Weights of a small transformer language model: no biases in attention or MLP.
MLP neurons of a small language model. Each row is named by its layer, matrix (up: input weights) and neuron, and shows model dimensions 208-399. Each number is 500 + 25 x the weight over its row's rms, rounded and kept within 0 to 999. Numbers have three digits each.
Before each neuron's rows, "fires in" lists the words (lower case) most often at its 100 highest values on Wikipedia text that the model never trained on. A number after a token or word is its count.

fires in: "of" 27, "under" 15, "portrait" 10, "with" 8, "maría" 4, "by" 4
L7.up1261:496535434483485518463483547519521479510523493501512478501508462534487479502496497480490522532490492463515472512530482529500515490467496466520547488497466506489477505441484508517444473442496474481488470466529481499535470522501490516506512493484443490450503548482504535484525531555467505499460443485479506534502508519510497514500539521525541521509505529492508509506545514532496474526532473490464505507482494550459523505502488476479487432524492493516513519493507519542530526487490516536464479484445513491522463490540489480497499478469491514514459521492486485526494464484484474537

fires in: "to" 54, "could" 6, "would" 6, "can" 4
L11.up1563:526513505489511498490520459493473470469491516483514500499476518574522514490501475511517523472496496496526471524509531507518507540475507513511497466535516479514538495500501514520503517514471485477488539539474458517476457487474505490505468492539504504522523541535490492477482500508498464458513474503469530537466496501539534469480538490475462547551516474517523485473498465544553486451470484463515492488515475466467457475531490502519520489504547483510467459488492503498493471482542474482493529529486463445442516483537494486510496457518516475538484509494492508499534468511485520530

fires in: "of" 53
L7.up1971:457478489492477484478467512493486442561472510557493503490473508506498530488463510506516520491488519489495468531500528486520475506494471529510482487478506486508509479526492480500534496507479505488496504485481461477470502492450508510495485502517511492485517531558536550561463530507519490454504485495505477520495539506485537508520463536473490479493493492464484486500544514512499486520512530470483476524480462525533558479512483483497482475516471500513472511490489537497491451516502537470463486522479499503518514493493500578514510475511490501543443490501474481498486518504493471506

fires in: "had" 22, "is" 14, "was" 12, "were" 7
L7.up2230:515520481535549490483505511519499492457486473547537513474509517532478508532469514482478501485516539541497516531513482532481494480496469479507458559527480492489529508498493498517527501480485496475476470527524517486504550499508556454513531489467520488495515516477490489504509479502502455497511434542502477481474491519510500508500489485470525495469504548487530569520500527505509466514496498521479502491537454498489520504510490462505525482508477523493525500525479523471538438511489508498497531552514495493508484510530492482499479478538536512512537502475513459504462530510486500499

fires in: "to" 86, "of" 7, "by" 4
L7.up1781:521446495444523537513457496486481487519514499524492509528528540521514523533485474492528498523516487469490518458498477518459489484452542498492482497544477545484547516476520496531504504462469518477469489474492517493518483486477489481528540513487512483474517548493445497478500479490492491501509529494499508539485476506532465547500477501525504478548527471505485515510521510483512484464496538487541548486478522498482530520540483497469496493489495519540515505483466515482505511505490509497461490469511458529455495481511511473549552471489476490489519508510521478492508524535473491492

fires in: "after" 40, "and" 8, "later" 4, "georgie" 4
L11.up2288:503494505531493468457498500517495484496519483521485504489469501481517513478559507503529510500528505517488528472484490470546516519488462488512458474554531469556500502491472499523520498461495493555512479467512501509473503482499466480465495538504553505501519495489488509534478464495496474432481492508474479477503506497529488542518518490517475496477513491527519492482507498509521486514506494494500515488504436510501476525484509474548472506490468470518485566484542501521531533519509480484529519469479510531495500540479504482500509518526513497506500518511495503523575493542536473489

fires in: "is" 28, "was" 7, "are" 7, "m" 5, "and" 5, "s" 4
L11.up2301:467488487521496529508535521508472480504495543474460547519557584508491473500548501523480498551534489501539468517509464478481486500477543512461514499557511470501473548477533495456450483503480526515449513529499534540461513473520550483519488480508510535451475501530468494470474481520566469479496510511496544498484516428504501500490460543521493496502483516462514503510482516483512518447484458478478466483532491518442496494479526489483468500526499507541521509534479533521511490514487483508507525547502494494516530487467509516464485453492502473503513494513510469491508498536508520516

fires in: "to" 24, "as" 17, "or" 11, "and" 9, "by" 8, "the" 7
L11.up460:485539482463508477506473519490470498471512473497477479496522555507494484503459477526467559534478462468474508450503509521527461494497515478509505490482517514518511472481521518507501508496541450499444512498497510484453492465496484518498483442522497573532475531493509465485517525499485528516515464502517527519492425546496528483481489519551496513516510512465518534520494464492459469454445504517506551534500440531554512467498471460488509466480498490512511481497476467530557463494520488503504514515484462544513498506516499525454478519482509489456502494483524506505502554519505503465

fires in: "the" 25, "born" 12, "as" 8, "biography" 8, "many" 5, "20" 5
L7.up201:511511500517475527478525528519482465484465490457520532472489499524509492466482483506484546510518455514499510482487509523511471541537470531507469517522478522507458506478450472492431527477514507454490474480457531524520494524484493532462484477521492543495518502506507499507518542482493456502536475492519528489542527490518476509493524513500492464464546477518485489524443521485497500495518461518501589541507527487559476512548493474496495484565519501488483468498454507511507466494474496483504495493485537506513532513535482473492482534478529467516535544472539523493472519467491513499

fires in: "after" 24, "to" 16, "his" 12, "by" 5, "before" 4, "her" 4
L11.up1368:499503513507512490523513489489423503495526533550498457454516497480506532444514493545498523510493447434536503498493465485510469508506533490494498468552554478467500538538486482467525468493503536476528527458489496500509506470453499501495461496507517499467480513510458493461488476499468508514501468507494477513508476459567530519555487537493474476443499491522486507490523505506512522521500493498470512499516466533563541535520523473503504510543519481460480478516504482529471471510515514513477507502518495496467484497523485468463512456499474468505499507490498485531514477494515476487

fires in: "as" 38, "for" 11, "to" 9, "seeking" 4
L7.up900:508513541492508540547545550522522518497504502523493509494460548513491517508527438558491532506545510494511534498454522498496531481497505505488519453512493525504545507476486525491514472493507518522514484504464470503520508485475518503530494517475488491500487547516512522488569507517468513526503491523486510460489533482436504537516495447511465501500484461524531481541498543508524509488438523507558509542529486482484492483502493475465493472475530512499503440464521518509498462538508496482497564526498524506520507501577506524447465472500547511504530535532519495484508511522502488493

fires in: "the" 15, "as" 14, "her" 11, "his" 10, "s" 5
L11.up2228:519508500495516521503476496485501480485460490497507486513521503544501431458536508532475517465517493527476506506522485487475484517481499512548496488483531485443503519487527466500529518515528500484507545508492513496474510537543494483461509511524522498475487514485500524508532505514534490512481487509534455497515474519520571520505515549517470458498462511470515466504517500507475559472535498474498519495553486463534507527470504499490534450512486499485444494486470494480513512486465522466545454524545540531467490520526494553497480467544487507540519481478481498485508485539523483488

fires in: "and" 96
L11.up1836:496489463438489459509508484492514515525523501474531487494457508521511488505483474492480451526450463494494482543512518506490527508451545502511484496521505484507478486473495471469503517469485506529497506422512499473443498426507501479480470521538481557530513513521403488460510509482476460486471550502474527500522505500501486485481488494513482492515515488516504519502491550509503478446443528501511500534505521529499527525528490473520480481480506475526522492494505515532511502514540478524522528480477537505534534533510537532489499502474453479463476499535533536531545483516492521468

fires in: "at" 66, "from" 11, "by" 7, "with" 4
L7.up1439:503524528477507507490498525528501501481493460483482462540511535512506519467475496526502479502507513465541523504504545524469478489497547491514540484498517506482478488534492480467515514525514507515473465494493515485495526515528532492508522563487488486517466495487495513502538493496522486472443476508529487447474500528499504502489476503527477508495502531500493484511503544460543528516504496487530508523467509552483501524454466446489517476546524513479512521499493481484562507498490552511515530511499504547492481498524471462560523582520518481496496496489526505502530488490506547494

fires in: "to" 51, "i" 11, "can" 10, "we" 8
L7.up945:504520484478492511443488531483426516493489515519509512503531489543488524479481484501495507528467501506496494458437529503491539464522465511535437460488476490525505523542466512535488446496537527523503494523485560497462494516465555528473483493489499518509498509544525467483534528478488524525486480499522490542480545495518484521479495502541509479497494516508497481480485519490517497454475475552485498489512447507460448553500469489495535526527509494499515523520484503513525501473535493550471492537495516498495565466541511488488499488500507471515480467504547421534483489487521497471

fires in: "with" 35, "the" 13, "for" 10, "of" 8, "on" 6
L11.up1831:487537489563531476490468511466524484489510444469471518516509475520489493491509493495479444438479479487562497514497486538492481479522487506513481448504501489522529469475522468516497510563502462523492506497511502525500466496489488489482458520517465526496518541491475491458488504496503490554479509472519491517489528480477511516475529482471485492448552481510489490458483525542497514498478522503521517496498518461484470513514548465493490505514528478557485532451492490476531533484501500519531476525542535494532484480524500521504520517519537496475541491511547501520523511580488499513

fires in: "would" 25, "will" 16, "to" 10, "began" 5, "ends" 4
L7.up1088:499497488518481467499496489534507510543510492544511533495535556511517548473527468503512520495515500502495559489489465503512506483529524504482506482495540507501516515485514510496474474507456502504485455527506499521498489492488493489457503547511495500505453541523520476517484488507508493461557507537487532472499478490504480494512511473489503491549507518515512503537505473500468493493487537491512513484515520486486452483549463488483527457463467501509496540508467502487506525537536505470522482539476509495503550473476520466488484453471529495498452525472503477488523495453473506525

fires in: "by" 37, "a" 9, "on" 9, "of" 8
L7.up2221:526486480556465526463498499419542478479495484469546512479465478523496515483486511483511487509487481523466486442513513521447489449500515479479448501488493449513523504461515479487534520484520486477483463519475487506446522479488501510457477546532476484513513478482515532493501523516460524515473499506510470497507521536463492493496455496543517501497516552472520502500532518527528438482499513509517490496547458511489475517511528474487484498500473554470489526502518498506497477491495521533499476498490499509518483508493497512493531510491503521446549495509515467503524484475513496459

fires in: "be" 26, "is" 17, "can" 11, "are" 10, "also" 9, "sometimes" 4
L11.up1826:518499495497536500506491478474511532503462469442478498469497503552488519516504541512520503531467503485466545456489501468498504486530485555523499486495508526497527515522476506530503443479497497487494503528515533505466505464525571479518513482472436543496526510475491491523491467495500479519473489486442455501509509448496502516443467522463485506473507473509497473523502473493500480500467558472574466485515478529493505480521483458542518476484506479488416483485476495491513478533487500505496492487530497512507507528508506510523510497503532526470525495533507530529491543475469503505

fires in: "is" 42, "was" 39
L7.up204:499551476511506519444432480490536553507560515484515497481486542486550521501562492496511500495495505521559492486470488468510534436468533512498509550464536526516515507495546511478499511520502513485520518496583468543483473459508537517483535469517467537527481486472480484491468521498488529506536469445491497501482505430487515519502467469477532533529480494498486518513549528487523484485501512517473458533553529530515491509518444507550488513501508501459490506486466485500464475481511506523538543535473511482497496486520474500477490545455520524497501522524498473495499500510528491565

fires in: "was" 22, "has" 19, "had" 12, "is" 10, "were" 9, "are" 8
L11.up749:499503489467535507535475527535470447476470509468493525517454537535501523499498489499504481499542516547507494528479487519536457546485496492532516467504533471509536539494478509504496519488476502503506566508503496538515501502535512461488529535498480547534504509490513526494484470485513479444477495500511507473504535479480498511488508550477468465552480532447546549497471548487499486460511544504500503515532471501486524474504497461497509500477494541470469516500474485506530493484484471532463520521456489474503481521468476494497529478483499492507425537544523504515511486476486509515

fires in: "in" 26, "of" 20, "by" 9, "at" 9, "from" 8, "on" 8
L7.up1010:468491514547492486487518524516510489482525525522520515500503519498478542495492493508528498483526501462495478481499489495506496483504475470469561504542486499511502498530472499495508508484475475520522501515531490484473477460495488507491489522490478528471522494500495485513519511517479483550555471433511553474478474488495520473474471488499526481474558507467508517455549460530507536492505525469513513494511523564565502528514472499514510530523474531491489493469520470526514510488533526537483540487503527548497477475527524509562519502501481478447464484507466515556493467529501524520

fires in: "to" 26, "and" 9, "would" 7, "city" 6, "for" 5, "open" 5
L7.up2115:495464489541527469497535471510508479490501517496453513499523505508457524498480476516538491476510528471477512495523449479532528459516478503499484468487500505485520459463503483485525447467484513516458488472490484563524469508523450480522466538545492525516493548439497471495457494542471520472501489495466491515504518499517525459482510493457501479460492498493528494487541461526482497492488503513523488523505453524496469499503489463484487517469456492495508525505485511521515451481474489529482534512502485527496514526479515485478521472538504507509543497512531529509498492480504508544

fires in: "one" 48, "another" 6, "there" 5
L7.up535:506458522491517502521528511531468507530513470507473477545517514559520545520513491526508494527478529469507506480507513504525495519459510498541495475448525556522518495540513540490509509509518507489533500493457462521526520494474525504497479453562473532496488517501464456514501498496465464516533530467488523499489490514557486486505485503498510432498494477466468494479471516485497486505503474480521500494499508478514473487542475487529559525508526529496482490507488550532447501488507535496511508498498477485468503513472467479534505539524535495478530509513535518517524514517497523508

fires in: "can" 30, "to" 22, "by" 12, "may" 9, "cannot" 4, "also" 4
L7.up1778:535459514408505545535481481526461484508507470491482506501523503518515527503513453539525484510534517515493490495487518502454502497491500498503488476531500472480507492516501474496513478485503513475523499489457504513504484500506514490523465560495539535547525528518489517504485502546477501502476507470498504520476527524462542475485488510458471466496450527516523508527511497482486471515451496469540506533493451472500508486539478519507520522446501470503462499481509473508487576541493522510489503497491485470513557493538505500453522502491484462495472499498514480522529478492511536482

fires in: "first" 26, "in" 23, "batting" 4, "throw" 4
L7.up1143:428469499477497500520530497478486473481509524493515518488464521504547485522483520516539521522451494526550503537542501518540531479493490551524525516495482522463504521528499515489490517482483562514553495498539465533490481520490471529482472485496470502511500520496480533484532469474501539453477494467461524522519508516515476513529519513492521490507496535470510474516564538532465479500477521466509533521467467521511445474506502509515481456500503501560512488499539500483515465497511547505467470512467527459492513455491492480512459537478493460514499523546496507443534500494440539516

fires in: "to" 61, "tons" 5, "number" 5
L7.up1182:515513487524454491452500501499505500453551527498537488513505520489487430534492503535498501507521455506542478496532475537470495466495512522508513514482483508457485502490523480493498489477479467491457478494506478486458465478490527528492476528521494514498516503530484482515501531510466489550496511492486523540493515466516503490507479465532479468495485499525495477480512508535508517483529492496513519487519478506458448517534475456503484502518504517502489502492468534513528489541483489501472509541488513495513534500593503514485474468440506487576507524477541465475471499478483505509

fires in: "than" 12, "to" 12, "as" 11, "with" 10, "like" 9, "of" 9
L7.up1118:484520496478512435527476510494550513451461482500513505510459487514509495535436509507472508476499500494532506495528484494527444507514554506530486496492528498514523481520523478510481471497544532513509501460473502491515480533496495476505531546506472487513460531516548495466482509514498493477510498484520483501455458521507507503511510465442517529517516474558494518422481523534462508509511502496497561491509520468480508452500493489523477440520466517526487527489506510513544494519508490512510524512503445518485495543486471512497525485495514508519486502507498505463528455498461535503

fires in: "between" 26, "of" 11, "bond" 6, "arrested" 6, "killed" 4
L7.up256:478493520514544473498472506471487503482483480549535515483495499507483474473538513520544493478478469488517474513531534540493484505472471497521496468539485501521513524529490512490504513492521504498538476500502456523508438493555451507538531465490533517454528491485472490492496501468464490444514517519534481500486498524475502479507476502478491463501503511502516455505497512510514484512473499511466529496493517498492491494478526487489460481492504496530523499491464517484528486512524488547480503500514495531484531525482505504477532505512487450501460513511499492459494524473510520527

fires in: "the" 41, "a" 12, "s" 4
L11.up617:537506502534507505468513441513467551473506500499467533527496479508530522498541521491476540488471520507540508531518534532479495500495516470533520456478480502506487475481498487532483505546528496525496481497521522500488493508444518471489502529517463489480446492519486477475483518484474494523477528509531506440497480515485485447467524522500467511511485497421540518502521509500476495520483442505541447501516510524489466504573466525495540496458482557547510535461528489499511560505502491501531512491473515517437475477514480522534510506510530500491478544513483494535496519479492496497

fires in: "to" 36, "by" 13, "of" 11, "as" 10, "on" 7, "with" 7
L11.up700:540479507501530552494526547488475462505483541473501529542510490505504520501498456523474493463513470451455540504514537522481506548483455496512486492490524497511492463533517460509539501484498463495553487514487480491507461485493509504522505467490522540517519536493484501468538470499516491500465521496525521518490491512482514502526517490521476532520521464509483538515495517504472500473489516451530494517521519495486512519519500482497492519492510446531467526490506494483536514547526495512495543492500479501510540431517498485487556510496511433509501556550490510500511500505507496497

fires in: "until" 35, "after" 22, "before" 15, "at" 7, "by" 4, "of" 4
L7.up608:538486531494502519497481494480493513493527516524510535474507535539526554492466488500509501507472465525514498479502501509502477507504468498504454542460528427486489482505499447438500505519561524539494498486496469480495496512479487492501494529471508457480485475501506485477522492489522529469495491446535534496541499525483474519518457529564474454503497494481483479503400512527518503502522513549488483529477487474509518517458511495465495481501507508518484488490486520478505496486526540520505507479534505518518495495534527454450537486509512460477485564512501489488522493544484517524

fires in: "to" 18, "e" 12, "may" 10, "l" 6, "a" 5
L11.up2050:528517490490515501508523528477513490489465508483507495536513434479468487516495475526467476478499496481497543488483469525467462483502490514486516494537519489456490513496488531475466465462525482479486488497508490476542502493535474480517457468509494517508535489506518529460552496505452499487486455503527488511478499454521532504514513470530499493526479494508508484518485500473488469504475543552526498499510525494511510510526485515508506585492524473477487483502526472462522543497530456541506537495499528515519446474482486478524549494481524477535519515558479452523493507519485483523

fires in: "in" 49, "for" 7
L7.up1724:482467487471553482512484497478500528440513535498473492455475509491522493535524541543478510508488519483512518489505504511510472503516515542539534498512503534504510529477504533501491510452483494540540513483442547502479492488487502518488512485424517502482525479496480481534509506512499503512514494486502534471503542510517474496508513513505474461506516558500519516515499532462497519523478511475526509489495497477511515506480500449517533516479518487514503427511491495457491479509506495477539520501503464526490502495506539491494488477482496518528493539499507472511547498499521513533

fires in: "the" 58, "much" 4, "one" 4
L7.up104:514536484484535484499494533562502472496471473514508498498461515522511500527479500513482493496499537496504510495484494521519464499515472495482464504515494510468505532491499501497478500506537498546534485480465480494469504521513484480522468514572475529481505507479492483507485514512498472493484495498527468506491491519487486500519478521541505498500484506474523487514509496521480484493500514465529517511554520499490467548490493496512458516527480480509477508534498525554490499530485518517534504520460508444528534529512536499482431524459539545486490509531569527485518507497546467470

fires in: "in" 25, "on" 18, "at" 15, "to" 12
L7.up2020:532537512469528537472456491507529497449521510476532499531482501492491449509491504496479499525503457499534486458528517456459481524487497570455547521496545456493525527515502479479483534465478536494533497528503514495498490441447479490453509467497466504494504483519495499476516513490511476492487468514479503516494523520490483526486519507535535490484501479488531481544500500503472455504464506479542530489485488537480513511524495494508471505491542458496499492533518509473510533507460514472504510521504465537445552463492520502551506466457506513491538537515497494532529484508490526469

fires in: "in" 55
L11.up254:490502488483467497485500524487481471458535467462501511489505502497482484513490516510536518441512494501510455501447506499476521511475510477488546525487513463542470525527497525492457493498507467456534543531457545536490500480471488527511492532523502488521476480514454467520501506499527517531448480475525474466549542495501495552447516486494494499542515498531511515525490534461503510506471530493503501484539489541514485527509503477518502498477482475510450495482473467529538498461464466536490493523504535523496523534494482485501529458497534460493466506483517531483508500485486522507

fires in: "at" 20, "of" 10, "have" 7, "much" 6, "only" 6, "as" 6
L7.up1342:500496472480532464497500485523499521469524485459509462510508485492450490487520546552498493540515522493501473527505507520476482504523496499459477475496510489542477495532476471495532498476477496526507506475495493477515486520516539474497517517548511511513566515474498508514466501488529511505542467508467514510480492509493510513453495500486452495502489512522511507499534493519528490496505482525522534486517486508480532470491473490540467515482517510512450508506492541509537494504502513450547551487554525473478496505549542501482518491489524528505475484530537521487470517517522517506

fires in: "the" 81, "to" 7
L11.up2221:552504550508508512430485540485472525452542490509507524546572489494508531502491453531549503562491493460520507465477484501525508501516461467486462517526516535459546508533487474491501500495487453513503491525507491544477472548478487513534517482485494502524533470464531500485543530516507459491521548475495457489502493481497561511522514505493523483540511541497488524540517512477487492467481505502487519523494538491487525536493483502484503491485502501500449495455449515485501487532535472498499497514479476504523477504491505513523466495481497469512461491485477493504490516506475475477

fires in: "at" 42, "named" 6, "oirats" 5
L7.up1288:521549459534507545512462478518488488495500511493498483495483514476524529457468484476478490481508452523516484461542528514489506503503487511520490504509545481520485514495505444494502462472511517475487498499489479568467493517512544509499546502525515452528528486489498489521521517469482457482482506523508525513519493527467459493472494507465507515489506492502445493548504494519499480511499508488450549500468461496499457495503465470523484423491536494518486501475470519518543434466487520475502470575483511503479481528491530511491484492526505547462499570481496539511476516469517496470

fires in: "of" 57, "in" 13, "under" 10, "by" 5
L7.up1746:471502476455483520496468506547497489482500519526478501517496484516486469527450517501463482495449506483514523526523517493519508521467530491492502490471464489552532496506470460499521493506509479478522472496516525496511512508496507509496491511526543481513498553471479512498492506517478464425461508500514497477501503532485502533470513465495481485501528497476502523508535494531525506460531546530511545524468482484502481511472495524487483508547554537507467544495488491504510491493524511519542505479507469519446520444486493491490526504490506471486471498506496516479500525472493511509

fires in: "in" 22, "as" 16, "from" 13, "on" 10, "through" 4, "at" 4
L7.up172:489481516487497507498496475502504479464562523473456487482554522490516496474523520499461502503499506541492477473510515560493505495502496510506508467519478492523475475523471483514530445510527505512471513484494519488539510497544501481499499487526537492512508489498496503428522514572474558518511507510441486503504482532478504509479532509502498522493481487495549499483486500505542508466525492518486527528542442508477499528497522496516492522495498470515511547461481494490504527509496486506518511469494455513461508497514518484479503498486487485492529523505507523475506489504503468523

fires in: "to" 24, "of" 17, "without" 6, "for" 4
L7.up1739:513511506506454515473425513480503497486519441459449478558501517533495528538464478538496516509507495478467451484519492453441537528490480506461479545519507495488513518495494489465478484513524452510479498516539501509529504520462478505576496490464488496509509507491517501481500524493551494489487476503473525526479509452516524546465485473478498458541480503546497541470516515551500509495492474519527482502482473486486482531528476470477459497474475520488476517522524514493512441518463472514499527504496475524497508503497451540465539502456468503518505506501479522500444453504480495490

fires in: "in" 43, "on" 9, "from" 7, "of" 5, "at" 5
L11.up789:453601492515535523479466520531491499486453477498490503477531487534510494508520490544490527497509491504488494553450514482495469494506509512496491534504479472510477508531496486486520547530456526494475493506476481505480514536490504520499516503485510504497504498493551526469502500510543500468477507526522514444540472487499506491445497508481460482539522538490474526497525511546505510491471487502519518522478475485474507468520480506521482446502493486494514541494498519507489449502519534557494542522468497508501518478478503467485520484494569491478487533482479468506501514538551511516

fires in: "the" 48, "second" 7, "first" 5, "2nd" 4, "5th" 4
L11.up1363:570515507521537491502505472543473478489524489505496484491474453474488491478490479549525478543482546487544523514494485470504483505519521512507450494506482510503516493523518525521482494480542443496484548490528532478496507513512438460477482514515535517507534490529518504500499507536489492467510532474505491551480505495459469500481519513510504516485556535511504493503472540526473482500524501482504472493493496537522443475503467522480472471518505519505491496454507465469522487514482437529503470533480515475487524485488522471519507512515504530476485498527484510519527514487488506515

fires in: "and" 53, "to" 7, "with" 6, "by" 5
L7.up1050:514455525511517462497481459539498496497547537477478487557493508511479483548491514506509496550544544492495500471513491482502489500494512466501495516496515481529472488501518493480530525516499513514468538495518530531494504505509505501507487501540481500532500528536537543500489518459490487516522537479524523531438503525498535470477476496484483495513512514515523562530491466512468475501501497515480542513504554502530485449502468470500505464498497481502487502523474476488485489508515492501454550520482488494471455492497532494515524508515541490497480492482490549483492488505479471464

fires in: "one" 16, "part" 15, "member" 14, "consists" 6, "daughter" 5, "version" 4
L11.up89:531477496522494522498491504530497513492470488500506457481481534481501540439504468464438446506486460492523491499500536497509522545496526482515523455504504450525536527458489471472531511502523472499493531460497480536513490493492493475487526529519485506488487536499495499479518523495441492472494480492499489516468519522505507542513509519499500458529503494479520480501486497478512523481502477509493470490498471538455490493524503516505459519539531472513463497512498484466499541497468470519477488459488496510511494514454504492501517474486490495500500465472526512488510597490523457483

fires in: "at" 72, "ft" 6
L7.up97:506486493473498532479489495515494521500491475530512475495495509469498478447482497526486485513490526504525468519506499509495488481528554478490504477504503456485490541528470446476555504541483509520516505476505470484475498508435475515504538517500516483513528500524488460502534507479526526534488490452447491529510502532491464476520524526523495500540479483477500470523507527536503480515540542512493460535487471506470483493493555496486462492540479527536507478478460480527539486482468511512474482500503516514487457515494520460476484544519500492475499483512549501496479536522512531521

fires in: "an" 94
L11.up1014:522481455473481456450482521457514494513511450492519518496493508482532505488496495529484467516477499461456533513520506535476527520473463487516508479499477449533513503538448524510573512443494530523513478533492518494493513466456470518517530488488471459508460519521488518496492470478503501520511442523459493474521440527479464512491483510540540503496494516518508518530466483469477541493522479472526483500533494480472504441541495503535527506491528504483492500494487497525522488543509526505509468537485515512532511502504551502503470498511520524478493547492473446565531514502560513494

fires in: "the" 41, "at" 11, "bottom" 6, "to" 5, "top" 4
L11.up1643:503514518478539474504533475504505492467476535479480500473451521458490500532514547504492518500501501499503481490498477491493462520490495533506495529505503480500480470536517463493514508533514531500518503509515493482475489486487479476455508485510500550487488484531523483526513547480513517473487467492476504539422519485476560523494505540515466496524478484457511483453497519529472540519460514501526475496493463531548463520509474533546522514487525504547536457496446496527476525485494546492521490526501508520488477485503511519489515499509487466497551496516508458529550481526505525521

fires in: "the" 35, "a" 16, "story" 6, "this" 6, "old" 4
L11.up1301:501496488503489487457505533547467489498542494548508531490483471490476484443512459529484508467436529478489511502506500497522512534496488482494440497482506519476511564518531499523498505547529459461459506487484524519478467537496487453495506583513498500456457494513485535485515505502506511490536483500445512530464532459535492482485548525521486523509512500528515501491530506506480491487516473527472497503500470508479466510525519520471497492512506554477530531501507479499480540467484499485514502463470503489512517482576484542545458491506502507435474515546490525542504514527482482494

fires in: "at" 30, "following" 9, "of" 8, "during" 6, "is" 4
L11.up1004:535479498518480547503474509513454494473532512504518503488494515488458511528471485517526527501502501500530533497490516524497501544481493498494516519486490513457505529528480457465472479512480492533497513476465533514481475507480523489501511514506523507492461527506532498452500448510468515503502482511515497476512502497505525490520529503482502517469530508460516465502495570522490478464533524476481517552502467500489477491460521496494498478519484514506437521491492491521490507450488478518510483482468483502507496511526496465527491533511506476441509553475465484447492479533475469537

fires in: "between" 17, "of" 13, "along" 9, "from" 8, "near" 4
L7.up427:520534467517470503504489516476490471494520539514540491454550499498473528512503508472514437484490519508492503522461480537535491503497484461471499473521505489481535502519527473550536483504478530510515507481537478512514494559494507497513488494554515521520460485530487460504505549483501561469458511514474460505469446518535466512504476476531518461513514508506506549509524489499472506523513489555504502491490480534463467467513529545507500568495507508487455505554499532479512476495513508499499507528524504463533496490496471506491505506536474529536520536465470505502486471539503513526

fires in: "in" 22, "is" 17, "are" 14
L11.up137:521453462507510520485505512516517501484481490512469503486486506513540509512472548504482533497496518529489463505517473525505490514461527467476474494465527469515498497520480495452495474436502476520496589471509494492523527505504526481510461485512486526511523516466508525474539506493542491506479501519470453501556476489556509511513514487489492470506479486515558517553494486514493510518470497470495469511545541513483533499538480484567523518484508524508513495506495504517509424513459471446512516537500492511493506503535515465528475476470500512533477507490503502473494466508503537443

fires in: "all" 21, "some" 15, "both" 10, "two" 8, "most" 7, "to" 5
L7.up818:484499500513528502535508495485543511510517475502503494473463466495520510493502475499529455505480499509501518479515479469445473516514522509498496463487481509486544521536469494512474500473504500519489487477502470479503514497518504486451469493540453508494511490500476530522522532491473478475474559481480478535425473523523477522474456550508505502527504507530500475518503455479497483495500523467501519494462531515485543482477516497505488530515479561492457482520464490515505476457495484483438518477526524503504500511497495535516540480534498446501470479527505487513522558553498545470

fires in: "out" 24, "one" 7, "nintendo" 6, "dead" 5, "resident" 4, "s" 4
L7.up162:516510495494480498487469517495468519477484519534526529490487500502518507549468479480498469503499499501534464562496501512481462487517541531508494494469522449521492524453501494505467524468491485475486489522504474565519502493510473501419518518494498509529512494479485443469547535491525463496500502472488464490454453507484499504485460526453525543472519488474481491498475480469517501545480468496533481546488509505545462461496486456478525519505458492493488527543507532428511524485462499519492525517465558479467508464502499563558473507473511532505499529518526495528512495480522495517

fires in: "one" 34, "each" 28, "all" 14
L7.up502:517479478501514518541478493540493497507501547523494520494515496514505495523508462534499539485533540472454470483499498455449515537517534471517482499469511485529499481492494523504498494515506499491504497495512483509529498515469518514477512511575492515461487516535461488485519531496472491509542508495527429513502528501475511521504495530503476497526549562456493476513480473484500477495480484535524493513454524472494454463507499494477470462494532470497509489532438509515503512542477477498478492473496474497526478539528451521471508511479527455525459518465508557494566525497533510512

fires in: "2008" 25, "2007" 20, "2006" 12, "2009" 9, "2010" 9, "2013" 6
L7.up514:499487486478534487541490514508474516476477464474521537505491468520471491489478483477536508521473523501521488526491524500453481544503490505470544477492476541481488472542502492470514464509456499499494510479534480448455501481496503522490507482533530552519524492518486498536509528511504447520491507455518551473496495501520484513509545519495469491492536490524509459482494488542571491540526475547513502489487509530542479506504499498510507571543504510479531503513492527514479512498536527508480527488532467479520520522497529502514524491520493450490478499497445486507491467516521468514

fires in: "and" 64, "but" 32
L7.up1321:525487469493516483514519481482470482512490486517533491501518492524455490506489482521522508481501419509487458502519506504499499484486467520511519503492523486473493548495475505470492487495456528517492485464470486523497427448495496485494474520504485479519515492511434583506489483536489473496447523517452498503518552492510505464446525537447470450502469490512492512509495528521491464454445507516493507485498454539484479493505509478499514522505519482480530488503492496501526507528529491491477486442472505450534549488484523482485481505520507461506514523490477489493515525478488498427